python train.py --num_hidden_layers=14 --hidden_size=256 --num_attention_heads=2 --num_key_value_heads=2 --head_dim=128 --intermediate_size=1024 --vocab_size=2048 --hidden_act="gelu" --norm="layernorm" --norm_place="pre" --norm_eps=1e-05 --positions="alibi" --qk_norm=false --attn_scale=0.0884 --bias="all" --tie_word_embeddings=true --parallel_block=false --init="trunc" --init_std_qkv=0.0274 --init_std_o=0.0 --init_std_up=0.0274 --init_std_down=0.0 --optimizer="adam_variant" --learning_rate=0.0013 --beta1=0.9 --beta2=0.98 --weight_decay=0.42 --lr_head=0.011 --max_grad_norm=2.0 --warmup_steps=201 --schedule="wsd" --decay_fraction=0.291 --decay_shape="linear" --final_lr_fraction=0.05 --batch_tokens=65536 --max_seq_len=1024 --doc_mask=false --train_tokens=310000000 --max_steps=4731 --dataset="wikipedia_en"
MLP neurons of a small language model. Each row is named by its layer, matrix (up: input weights) and neuron, and shows model dimensions 128-255. Each number is 500 + 25 x the weight over its row's rms, rounded and kept within 0 to 999. Numbers have three digits each.
A block is one neuron, or neurons of one layer that tend to fire together. Before each block is what it responds to, as a language model described it from the Wikipedia text at the highest values.

List item dash markers. The hyphen that opens each line of a list or infobox field, such as "- Preceded by:" or "- 1965:", also "was" after a title's subject.
L2.up312:488499473496511490523559476540541510479502506498513501516541483510513524519544517504500447514491474488486547495506531498501544508466536540526489452522528507506547492481494492511506506505457482494497494443499505496512517511492501537447507487450510530468480542506504489525530495502492458529496505500554522501511503525498515476478491520492498518536523489473490457484502472451494497525490
L2.up317:541522537513494475523476469460487510514486529496583503488511496511482503485507451523513511531534511493502479494465538482459468504446510474520553479513513480509517537520435520507540519508487503490535503483490489453457522546490520474509530477500502494503513479498497538491514513491505511485506514538507475470485520502516532494522480499522529531519520448523483500487470459478418507499507
L2.up372:500477491495507502509481470487504577499493520492518489520528516506555520464528476528481500522533461515530527473490494517494534493474564474502458504530499510493507484452475494513556466512500516504448517501510505461504516504482520508470504520496480504513540515548464520512500477490489503483483504519533501494520501515502507460446487498496515494511535478482483497489530513481495534500550
L2.up435:499522485524444485494502492517456494540460536470530495505517501499498532486489516503441461514514512491493508469495523521483484519471513508499475498519463500517534521528459515494519489541469525508496499514503486468528429530524474499471490491464522458516468507475480524592493490476535476498512511500536499454512499518528467496511513490487521446518524494491481506487478495470451499517492
L2.up771:561495464502487482543483486498484487528488473490500484487485494495515471508487512548487484492503540436511472479545576513511542547448523503501488464513465509534531505485468512494528505548450526494487483522472527475501468489511487500490446469489462501518526516509526505531511524483493483483484534503500501484510513519536502524513510449477515517493539524550518502502502473407437456521483
L2.up774:487510533526477480527525534549505537523481491511554515501511511495506504525501508500487519484541460528481482487532514537464512512501504524522493507479484505511557506504466519522532522525471496549488529467495512493485455498517497485473537547500505495522505507453487504486506466506501524467528471542522480505475488489526506504532508465528516497526523510464486491475511498457483527548514
L2.up801:529482518504475486534529485504480540511434503483506514495534513522568522440501499495497502512498503478490536502492512491527523510495533489485479457468544484482538520524482491491526496489473505507480501526511513466489499577515494495504513498489512473499474483469457523493499479463476490491528446510536498487511483481539517482525512512507524521476506510480496524488519500464477544543512
L2.up827:502504543475481487510490483442492525510492523492516502518481508490504530440511503507463480509509478511490487509510509524524512552516524497462468500494520504492513465530474520496492488503490504507490492521452516505509468502488500509474499506519483493507502464493441462570540519461455517513515512507531532478561505492517533490553537487514537503485524464501501472506459462459502515558498

List-item hyphen markers. Hyphen bullets at the start of a line after Wikipedia section headings like Awards, Works or Bibliography; weaker on dashes, semicolons and he/He.
L8.up812:550500528514481479531511510511498502530492505489533494495539516510534533471504516518477540507508483526482514558535562539446502478521486501501502483467519553477496554529512467505514467519494510468505509430509527480466482499487511493495494469512527511481500496542469485497480484521466532489469446503516462488480497489527537454462479481522466490502490470513500494507537565484524527516491

Standalone space before numbers. A bare space token split off from the next word, mostly before numbers (dates, scores, times) after prepositions, articles or table pipes, e.g. "on 23 May", "a 4–2".
L8.up643:507498483503503507475542528490501567486520503490500471469475488489466515507534490520495507438479504505469511525518509512477477477523520501510515522504517540481518493513536516514506474565514503474487541502453505452472515511500536498472510520473484487530515494498518514537510540573503509468526466509475474462484495485523487496487513507486476478562550453454505503520540533485493522478525

Abbreviation periods in names. Periods after abbreviated genus initials in binomial names (E. cinerea, var.), also in titles like Lt. and Revd.; more weakly, mid-word fragments of proper names.
L9.up28:552523476513492510547474531469508482486512481491506496508522526529485511511473420471456483522507506513491509498481507538504512474503476448452494558506538542479516487464548510491507472500466530501511527487488496482506550538496474534503476507446453517528501498524535517533522465475445517485497455467512502485507545515521485492455476500508491501491500495478492513479481529502518506496512
L9.up402:505545477485458515501483473501488498479492507487514510520496519484502517533535512503505516503511461542498491527483519507510533512507519462525505474574532509516564530458506496494489482515505509548524505529520475511518493512481543517509478517491475540492474491532537491474514498489519500514515483466490507527513502500509462537494533526495491482490474522467478503511520503490533456456504
L9.up529:512485462487494507495543489495526533504505522508508518495501517538523522514475503500485532469557517509507506544451493430504524483467478483494509490529498540444551499469477510470507518488503474475520538490529500513461501502485475502504518515515474536490457492489507489471555471497537498497503495509497517496500460479532525505507537515507480444522512500503468468509527519493432520540533
L9.up535:511552489483492483504486492481493454515510515510489512472474493493488512507503494494491498492513523477536484509506516516512517537476490498480501525529494481514524495507514481504544533519534487505506532506505471520514518475474495507510501500496526530499495491507465458435505506487488491536511492509483533530498512528461493466494450467488472526487503511487559455517502518481495484449537
L9.up587:509464437462499523514491541500503500495490506545528500512489493500531511469517500502457545499497507507522495491478499501525504461518509475511521510508505504427536491494518500478493452532482479493508485479527478493524508524513507516499487497510518506529477482513526480507477496495488481506470493482505474523507479539534502503464497554538500506503493509512488473535527444487474492513498
L9.up617:475531497506476477498556491459529505477483501528494491489524534531521520506492480485480479508506465508518502531434511555516491523458492468516497477543527503470518471470536489441540546490537480463500510530524479509535526516498536511549514545499462510495468478481555501464516472504512492500499503497501506461482519486470492513437479567482458480498471546511498500539491487466522522520522
L9.up781:539461439464515476525518503534465502502512531515495493507507515534524505572493496509470529471499532518497529528478540485433497484503509524487528505530538499499543494473489505460476518525501481498552508487470501512442502489497521505477484518519489491466478524495542490448489457482473512535520489510461567513502477507490515452507499460530516464468506490518525470485504489479528505486481
L9.up799:503517476456492449565523529499506520511477535507527456469512570497497529511502481489454445497511529493515496512465532530514484515474531486494499441517527474495506476523517511508492479505499478477494482486527487448532473523553491520498503513491482485459450513499539534529498473513443501514439476482536492507496501469528515524497520519502512493489486484506496490506502534481490536512478

Initials inside names. Periods after single capital initials in personal names, as in George B. McClellan and J. K. Golovanov, plus abbreviation periods like St., No., B. (genus).
L2.up33:472488482499486479524447525459556525531531551487515482484476532447487532504494484483491488522476533486507490535474511497504489572550507516471498509503495506510509481485503481478516490515494482482533532454492458494507457471504501540483487493510534504473524455518528494490515505494460485506525516554499521484489517516513538531502536542474479486507528486520458483520463456467483474517538
L2.up74:481480488479510487544495503469489506528503504505501478461486501533487496463503499524520506516484518474472465520509538522472502505510522497480448481508497502448529507489515458481479476505429484469491499499457482469505488512528496512493463519520432551531527509464484549508555527495487496539487515545530516492494471536506529530544494476453478478512527523510489505523544500488497539504477
L2.up89:559519475496474460540478526473522505502504535510492473524496504501531571473494475528473436535486527479519482504470525552524499521476492527521448468504488529495516469501514453505486511485439539465481514519500469497511485531559497530475518558519490506496511528487507477485507519475497486510498524504492555501510490519494526529524507532477524492465496488528511501529508446499511514512518
L2.up135:518500486476507455514494449495454566514504491519476446510453502481485542508486508476502481519535495457488485484472537503537477534486555508495512482505529493506490461476548467492476485494488515515485536539465452493471501527542505509517485530486493539469541503500525449505523531500516470536564544490522538462483496497473504501484542497412501538440491497512485504541508501478479501482509
L2.up243:498466542507493504513461497510543535518536483526491457475516523503486496478476516499541481478506475502511462450448528517485511486524501510521455485540480489508492505491518527528467514500496485423490494497469474474498497531503522487439490533495495497490525495487534506455516471514500494537522539559487517508537495499496511504498548505480465509523499489529496496461505476484482499515529
L2.up367:549485487515504448459473565488505471537508498516510465548494465502521514503510476509460483466438484513488504501459519552472522481514522499529519513514498506513496474529495493500516455505496473456542521488476483491478494493539456457471493536487469480489510444485527518505490506514508499497512539525478546486498524475507511538549503519492507513476533500537504469506470496497484488495512
L2.up736:504487476474485424505500480508523501469504518500503487505509541499528529528514467518492508493489505524475496533512500529518514531504479512488462493521496516483511437472515453517514475488504482479481516510506473500531473572509500542465532566471499483463504494479497518470519498528490496491476496473537501466533517503518501509505510522471511476508516467543464530505467472508473535510535
L2.up1006:514489515448507459471438510492551503521496483523490470523501498472520506489511471501488493529487519470473511497494532505505541537533518511515520496523544498485529490516519507506491516504485464442498546484500452512501497504505508494511507542496441511477516504484499492515487545498521495540483483491526583486518466500460520465558506539496491504426526507525508432520484534481541536513524

Mid-word fragments, often p. Subword pieces inside words, especially p, in names and table or list text, e.g. Liverpool, Naspers, stumpings; also ISBN hyphens and spaces within dates.
L2.up109:522499512499495507510482518490465480533482519510505486518504555522502487483498519498486470533523514464549490483503503525478539439467549529510495477498508491481518495520464504514484513514520537491458511524516467489479490549521552500505469471500481516467510466481486494515507501505478509534472472468467544514540490499492493490467566484464502502505497554504478490503517481498498537529490
L2.up238:489465473525517482517477549493516474505518524485470487472505517477508526509508517515485514524497581485572460548522519497509500531497478444495494504490501563506489505501506480501495481496536474515494472527500473476503486527529522510507528513526503479473489508524481466523494499514547499504507509501553528520469469523530461510460523509554496491503514485540531531512488486485508468498502
L2.up331:559498531490505471565473454477436506546482469503494500457522507497517479487492489509485475512496537514539472524530560511490499488462540516498486476511503509492512497506505503512525527509497523500479488479493453520494493561504490523566458476492519524461480486493493477514547523497502500490484494463510542514523477558544445470497515437491492502451520520490495509519513480457516478476489
L2.up371:523516489505465485531522490477475495540515520451496476446494492515518485455485508514499493485504501426553489500521547496486468482496549501503502475490487511504494560497479492548487512525500523511486507543479465483493498503523496518556498474451517534503500499503467482528508520468467544477477513477485508465474497512531457518463513476468516516473494467538527508512484463474461493475487
L2.up378:568462494488493498498480485505443524496540491494500486459518474470526525497514499515496500508540525492464541467514493549514513522516511469493474478498540458494515509514481492488572471473502504494479477543461476514466548506487517474532501503461481522509517464516463493541523536481513519498443494460471494456509481500528503473511457498498493485486499434517466487487478522466499512497517
L2.up745:514505483491512495496485491519528483508508482504481489490466512538543500508478494491496529494527481541494510493525520520527468553487500492493479503463539455439521537494471524505511462508486473487490481506497511489492514517513512475478490507512527531522523541466462518502544481453550511447497443498504531474507505494536507448501530487529515474504494535461541491519526493478503513503514
L2.up962:500515487489472496512485498492511478518517485481500456483496499522476520494518525508484491477480574450493501503499546510459548487493529499525471502513490482489558511455513536510513503531479469491501504499460485485520505486527499506466541479528484509557471509470502521509489503500457501441511437513488567494506494499526491478566500470495478510500547493497484513517499502414458477532477
L2.up966:517484498486514496509523500463486534525529503497501490452494528484509516507481564494487529502545508513523491508471533491470515486476577489519470433494518492501529474458485498495487437498481514462456488537515464466484474488509476502534481482491487502466493460451518475500507492465506480495506530517511537501471491502495529505455513500480508476477507498464534490472471483459500508483525

Surname-initial fragments. First word piece of a surname right after a first name or initial, in cast lists, tables and bios, e.g. Mc in McClure, Bl in Blades, Qu in Quinnett.
L8.up748:530497501447517494521488511458538495555503528482493458496500519539496517430521513556511484502448487482463495547476501538495500475506517516499524490539498519485514518520539438492452472491533498492531504483554472504465480537512525517533512550474469503489519481447492516507491526470490490511492490508481520492498495530511520524503471526496490427538468526490578468526468525516489533495535

Second piece after one-letter start. Word pieces or periods right after a word-initial single letter or short fragment, often in names and initials: Z-u, X-u Xiaoming, U-.S., V-ul-can, I-S-BN.
L8.up117:506501489462492470492548518490545492494499511509508506484478525518507518516494477474512492524524491459506479497484515517489514515467533457510428495547500509462489507471485450470490545511511465470497550500551487490486474459501522479471462538503504468478510511533505539505548478499509498540463498494522491516538527504522526546513527508492523519494524521479474523524463473511526494525521

Space before numbers. Fires on the bare space token just before a number, mostly years after in or a month (in 1945, May 1323), also table cell figures.
L2.up144:471452507517481461475501474515457496486493542446493502509460471495534549502551502513460487503498463547509503467504512525493510449489520480489490519476562581516531509512505532499502481507457516441451499489459481504509470535497552501484503524480490496497479520498505506486586484472512502460489483525524505491513504519529480529471456530514484497465526512491496487441485517479517472567500
L2.up155:475499481503484493509525523557482423503516480489489488523488507503491516496482488497492471504462484511489495513499521483498513493552540517527553502499482519520506540521520549524524499524549498496485479492450489523507450460507491491494484514461511533513508462543507495558516512497559531473451470495498517444493506475539492493493505524497541443475512517489502479468465493501476495493508
L2.up236:511513492479480487460517466509491483490508472485537489471499501511481545454479509472486503475508473507498473502520518483491427485518493500479472485491523511509558491509516461498504475511469508479436532482488467470513521534521494522509534499515537549533527522497484498542520491452512499514515537512513496461505465577477496515537521487491519450522500532466548501506498502511514513485498
L2.up302:498539510510491466472496545489515507487498506483543491523531489537501496460522533499498531493455490521488486491515541475459498488570526522521514500505513533457495536475509524522472530532538494457500484484486480488514497476473550475489504513523504502545483502474520437511480508507479535507526444510496475488485482548538463491523488502485484436466520501508537524490498518504503535510511
L2.up689:538523453515483462496496519528511500440494544491503476499497506500524507506534534519483525414496492533499485496539502529484531481488535496509486495511490466503492492465536503508494481530491487518486494505505479460476496486498535487482491497497492516538513500462517483502513518509504493472530502498471491512500509512528489500489504489485498512507531541487531456519515530487459489510544
L2.up752:491493484520473483524499464539491517456520526461501505506525516542521504458499499532479519469515493522485518456554515553501534461517513519526511513522471507502562482458467494512474443530462494533460492472479497502523499478514514503488469474499464461535498510470461528503512474462524487446525482500512511519512516492528465486501486462522532454516501537469483509492533513453509512540505
L2.up754:503483478512464476480504498495503499501540529503525480484523463524489550476502514505460475479476470554472456495518513483491465468492511524527517476530491490496515488460495510544474484517497467470494544466457456436528434466486502495505517545516551540548490520524490467525483504498505503477516542502498489476501497515501494481507491522508494485517566494474465505520476477501507500494530
L2.up876:480509456459482486489468498519506509475487534482479481497480498502514521517515565481450537476472453499500497538510531503472497471531540539527466503497544518505544493458561511497461465522454526494450513464488427492506511476505537528473494510499504501505514480478462498537485512484534509495498537489498516463535473523498478519486509494473498464512507517456514514540533532461525504505517

Dates and narrative transitions. Tokens leading into a date or next event in biographies and histories: the space before a year (June 27, 2025), months after In/On, after/until/before, and "led" in led to.
L9.up52:514477492493483495479500497527472542533535519501474486536533509523504523526488476501465516498493551466450477474498518474520473508512511487503468509501483519488500504489536518512514471524521516453520554501516497541499487527502537496492505511488520505498532473537504533470496457511496527501479525467489504463571508502523507503522489527502512477486510526477492508522482469524468480511511
L9.up172:483510521502497483511497521528513470504530519505502514509500498507518518479531457477499527554487495478513528496470479505500518511430487504518480479480526532503472510489562481462534524502495531498496499485551486526447489471497502530456476522481520487488462457517525516509495478556484558469475468554490480507474489517539552508516510512514495482505525487492543523527467497500465460527500
L9.up393:524498515497486493472494514523553500533507493485494517511518503528507526556528504481508480511531513465479502513486497519453475492547490455517488521497498537470506493481503502488510525479516452491484524515452487494476463502485457521497485505497528442548494464489515491485538452508555467453521500484518485493500491492479517521524491498516543478521489511467486521466492482518496500542499
L9.up435:524457530482462455508478494541511483551554465469500508536506544510487527510497471476457506488493490496494519501467485468487478515511536471508499508512535563486512514517519505523506524572505483452499530476489445488471490513479525512511508511476505504567489479499473559523504514481478486449485512531497484514521494489508461494522478520495523517448533513478511500524505505504457488556503
L9.up505:517487505496503490502544502475508534516469490437462475546507500539501523566522515493432490491462484475499489487490511496468505469487468469506431508499516526526536464507509500488519489536484488545480525454482481549496480505511494510467479518500466523522472482474535523498494474519496492395502505495524507487551496522524480533514526499482505472496491505492495537543505481495442489513501
L9.up771:483476500495458509472518536517498523520499531513480489499519499485537520555481517514476496506525519484459492482505520501486497530524490535522465504496500462502519499489556469423524506498469493441513475482485522473493493470507505478467525526504482472511517508455516535560527462520525555480545461522474463463548514513503468515494490493512517508481522551507484441533463477490506522540561
L9.up901:497483498508499512447509532523511500489564502473516472494525508501495484485510499503490478495477521503492459510467535457482491473504507486510465548492489518496511489475508501474465486587457449449461491473506520510529424545525516502507526515524480476533496483534489498546510505529498521488513487546522481503529498535537528502527490507508520526479508472509499497523501468461488467523471
L9.up979:531512473499472493528499489519512476495483469530498494526532515532469513497491531549489472497476508486492490552551523483494502517498496524534474477494530478472462524510488528532500530512500470480520532473460452491455499524495497522516522504474485489528490511493525546532491470527502484499478442494491548501524473531538491463499491506541444475463492522459546519481509517511552508495499

Opening digits of years. Leading pieces of four-digit 19th–20th century years after born on, in, or a month, like 1 of 1957 and 96 of 1963; weakly, mid-word name fragments (il, oy).
L8.up212:516481494493495473472488532474513583522511487528499469532492475529477504520525479541445461507453535495461509509507561492492476487514507549481465520529531496447488518539475528498513547512480497506472507473504484495498513496532479464504477523516495460507481464522504522493508498536495488425454520489525474463554505508465501511525507492462493507486494491491484509538471483506494519506520

Start of capitalized names. First or early word-pieces of capitalized proper names, mostly after commas, pipes or colons in tables and lists, such as Can(adiens), Mc(Neil), Col(ts), Penns-yl-vania.
L2.up31:531531516487516451541472547478488494513504490495485505517482523469488508482497454504519499498509492494498511522464490516530515517496496494520528493474512489481512531484562494453516518478497519481505512489520444498482537519491485496501491514477456455495481488500532454497507497498492494521519508496512540512506486528472533495556500560485462501467474527499518461551495491519470528482507
L2.up165:528497507480512453518462506477492462504484533481471456498515488507490461487547487538522511509504492487477510488524529488491495489515517517511523541491524498502512580510518523497483537490486488487523485515502501503511521485501523495509484475507454477489495494467518531483530512501484515469509497537486542472494505501504536482485467550474471503485463482479496488525498486453424470506502
L2.up346:564560513491519482504467524474495483532525514478520459491498533490500474472512485497484492519509531493464501514488519484501525530451498465528549504500494494472504528470464523495532517523484506503521494494497477490482529521493547526486525479475439471487497444473489542471539510496461514522555527539516545494500536507508546499541509549502512509468494530493507468503478483473495515469531
L2.up376:494521504490494473489445538506463480442484519474519523469506535507497531432517481518490524488531499505494507471513525554504493501491525500566526546480496546488520516455467533492503482538519488519461510504517458489522519516499507508492462485477455452512492487477515471501543495509518507469508504531520506515526521524495499452552510555539525460495487519503500445514510463494476503496535
L2.up377:522478479520494467495520509513491513517508577484514484499520520530479515527492521485463488545495540515485521511497520486443491491453522522515543503550495475436523496517485489473494490495538502504508533522522473455482487516545488484497485510526480477491488456523532505470471498486469551480451489511488503505491480489491497451511523511512533478536460507496495499530501464483482464501532
L2.up462:528518492477462485521493497471484428524470521506485456547476531529469480520531496526524511505490513497510509487515527515495515490510532466535538430519497491558529491518515472500481532552508481491519514499511464530460506498505547518447496506488466505459490497459498515467528472472527498495501525510509497476494484497534543487447502562525481488463497489460521492528496496489465478501530
L2.up515:521500505481491489508513520467512464525508495486506444480485483488502498470481474517512488483500515508479497480534507508473475494464504499498495486494493482473511499494503514470536497492502508490511550523492461484496514510511503488511456459487460477503475478461540492534546472477457477539507535493463557484521523494552536493546474473514540511491501553504541476518487512509500523472505
L2.up599:504481493462511494545476493478499487498504523506520494484523523514527489495551491525489494508508511510483514483481524539467548469452547545521526492514515535499540514505474523502465462487448546489523500485500461517512525472505495551504487493492459426507480493452501515509509488502499521479514487492490511477532485526532535494477434540474536477498511508443487522485523507463476521508539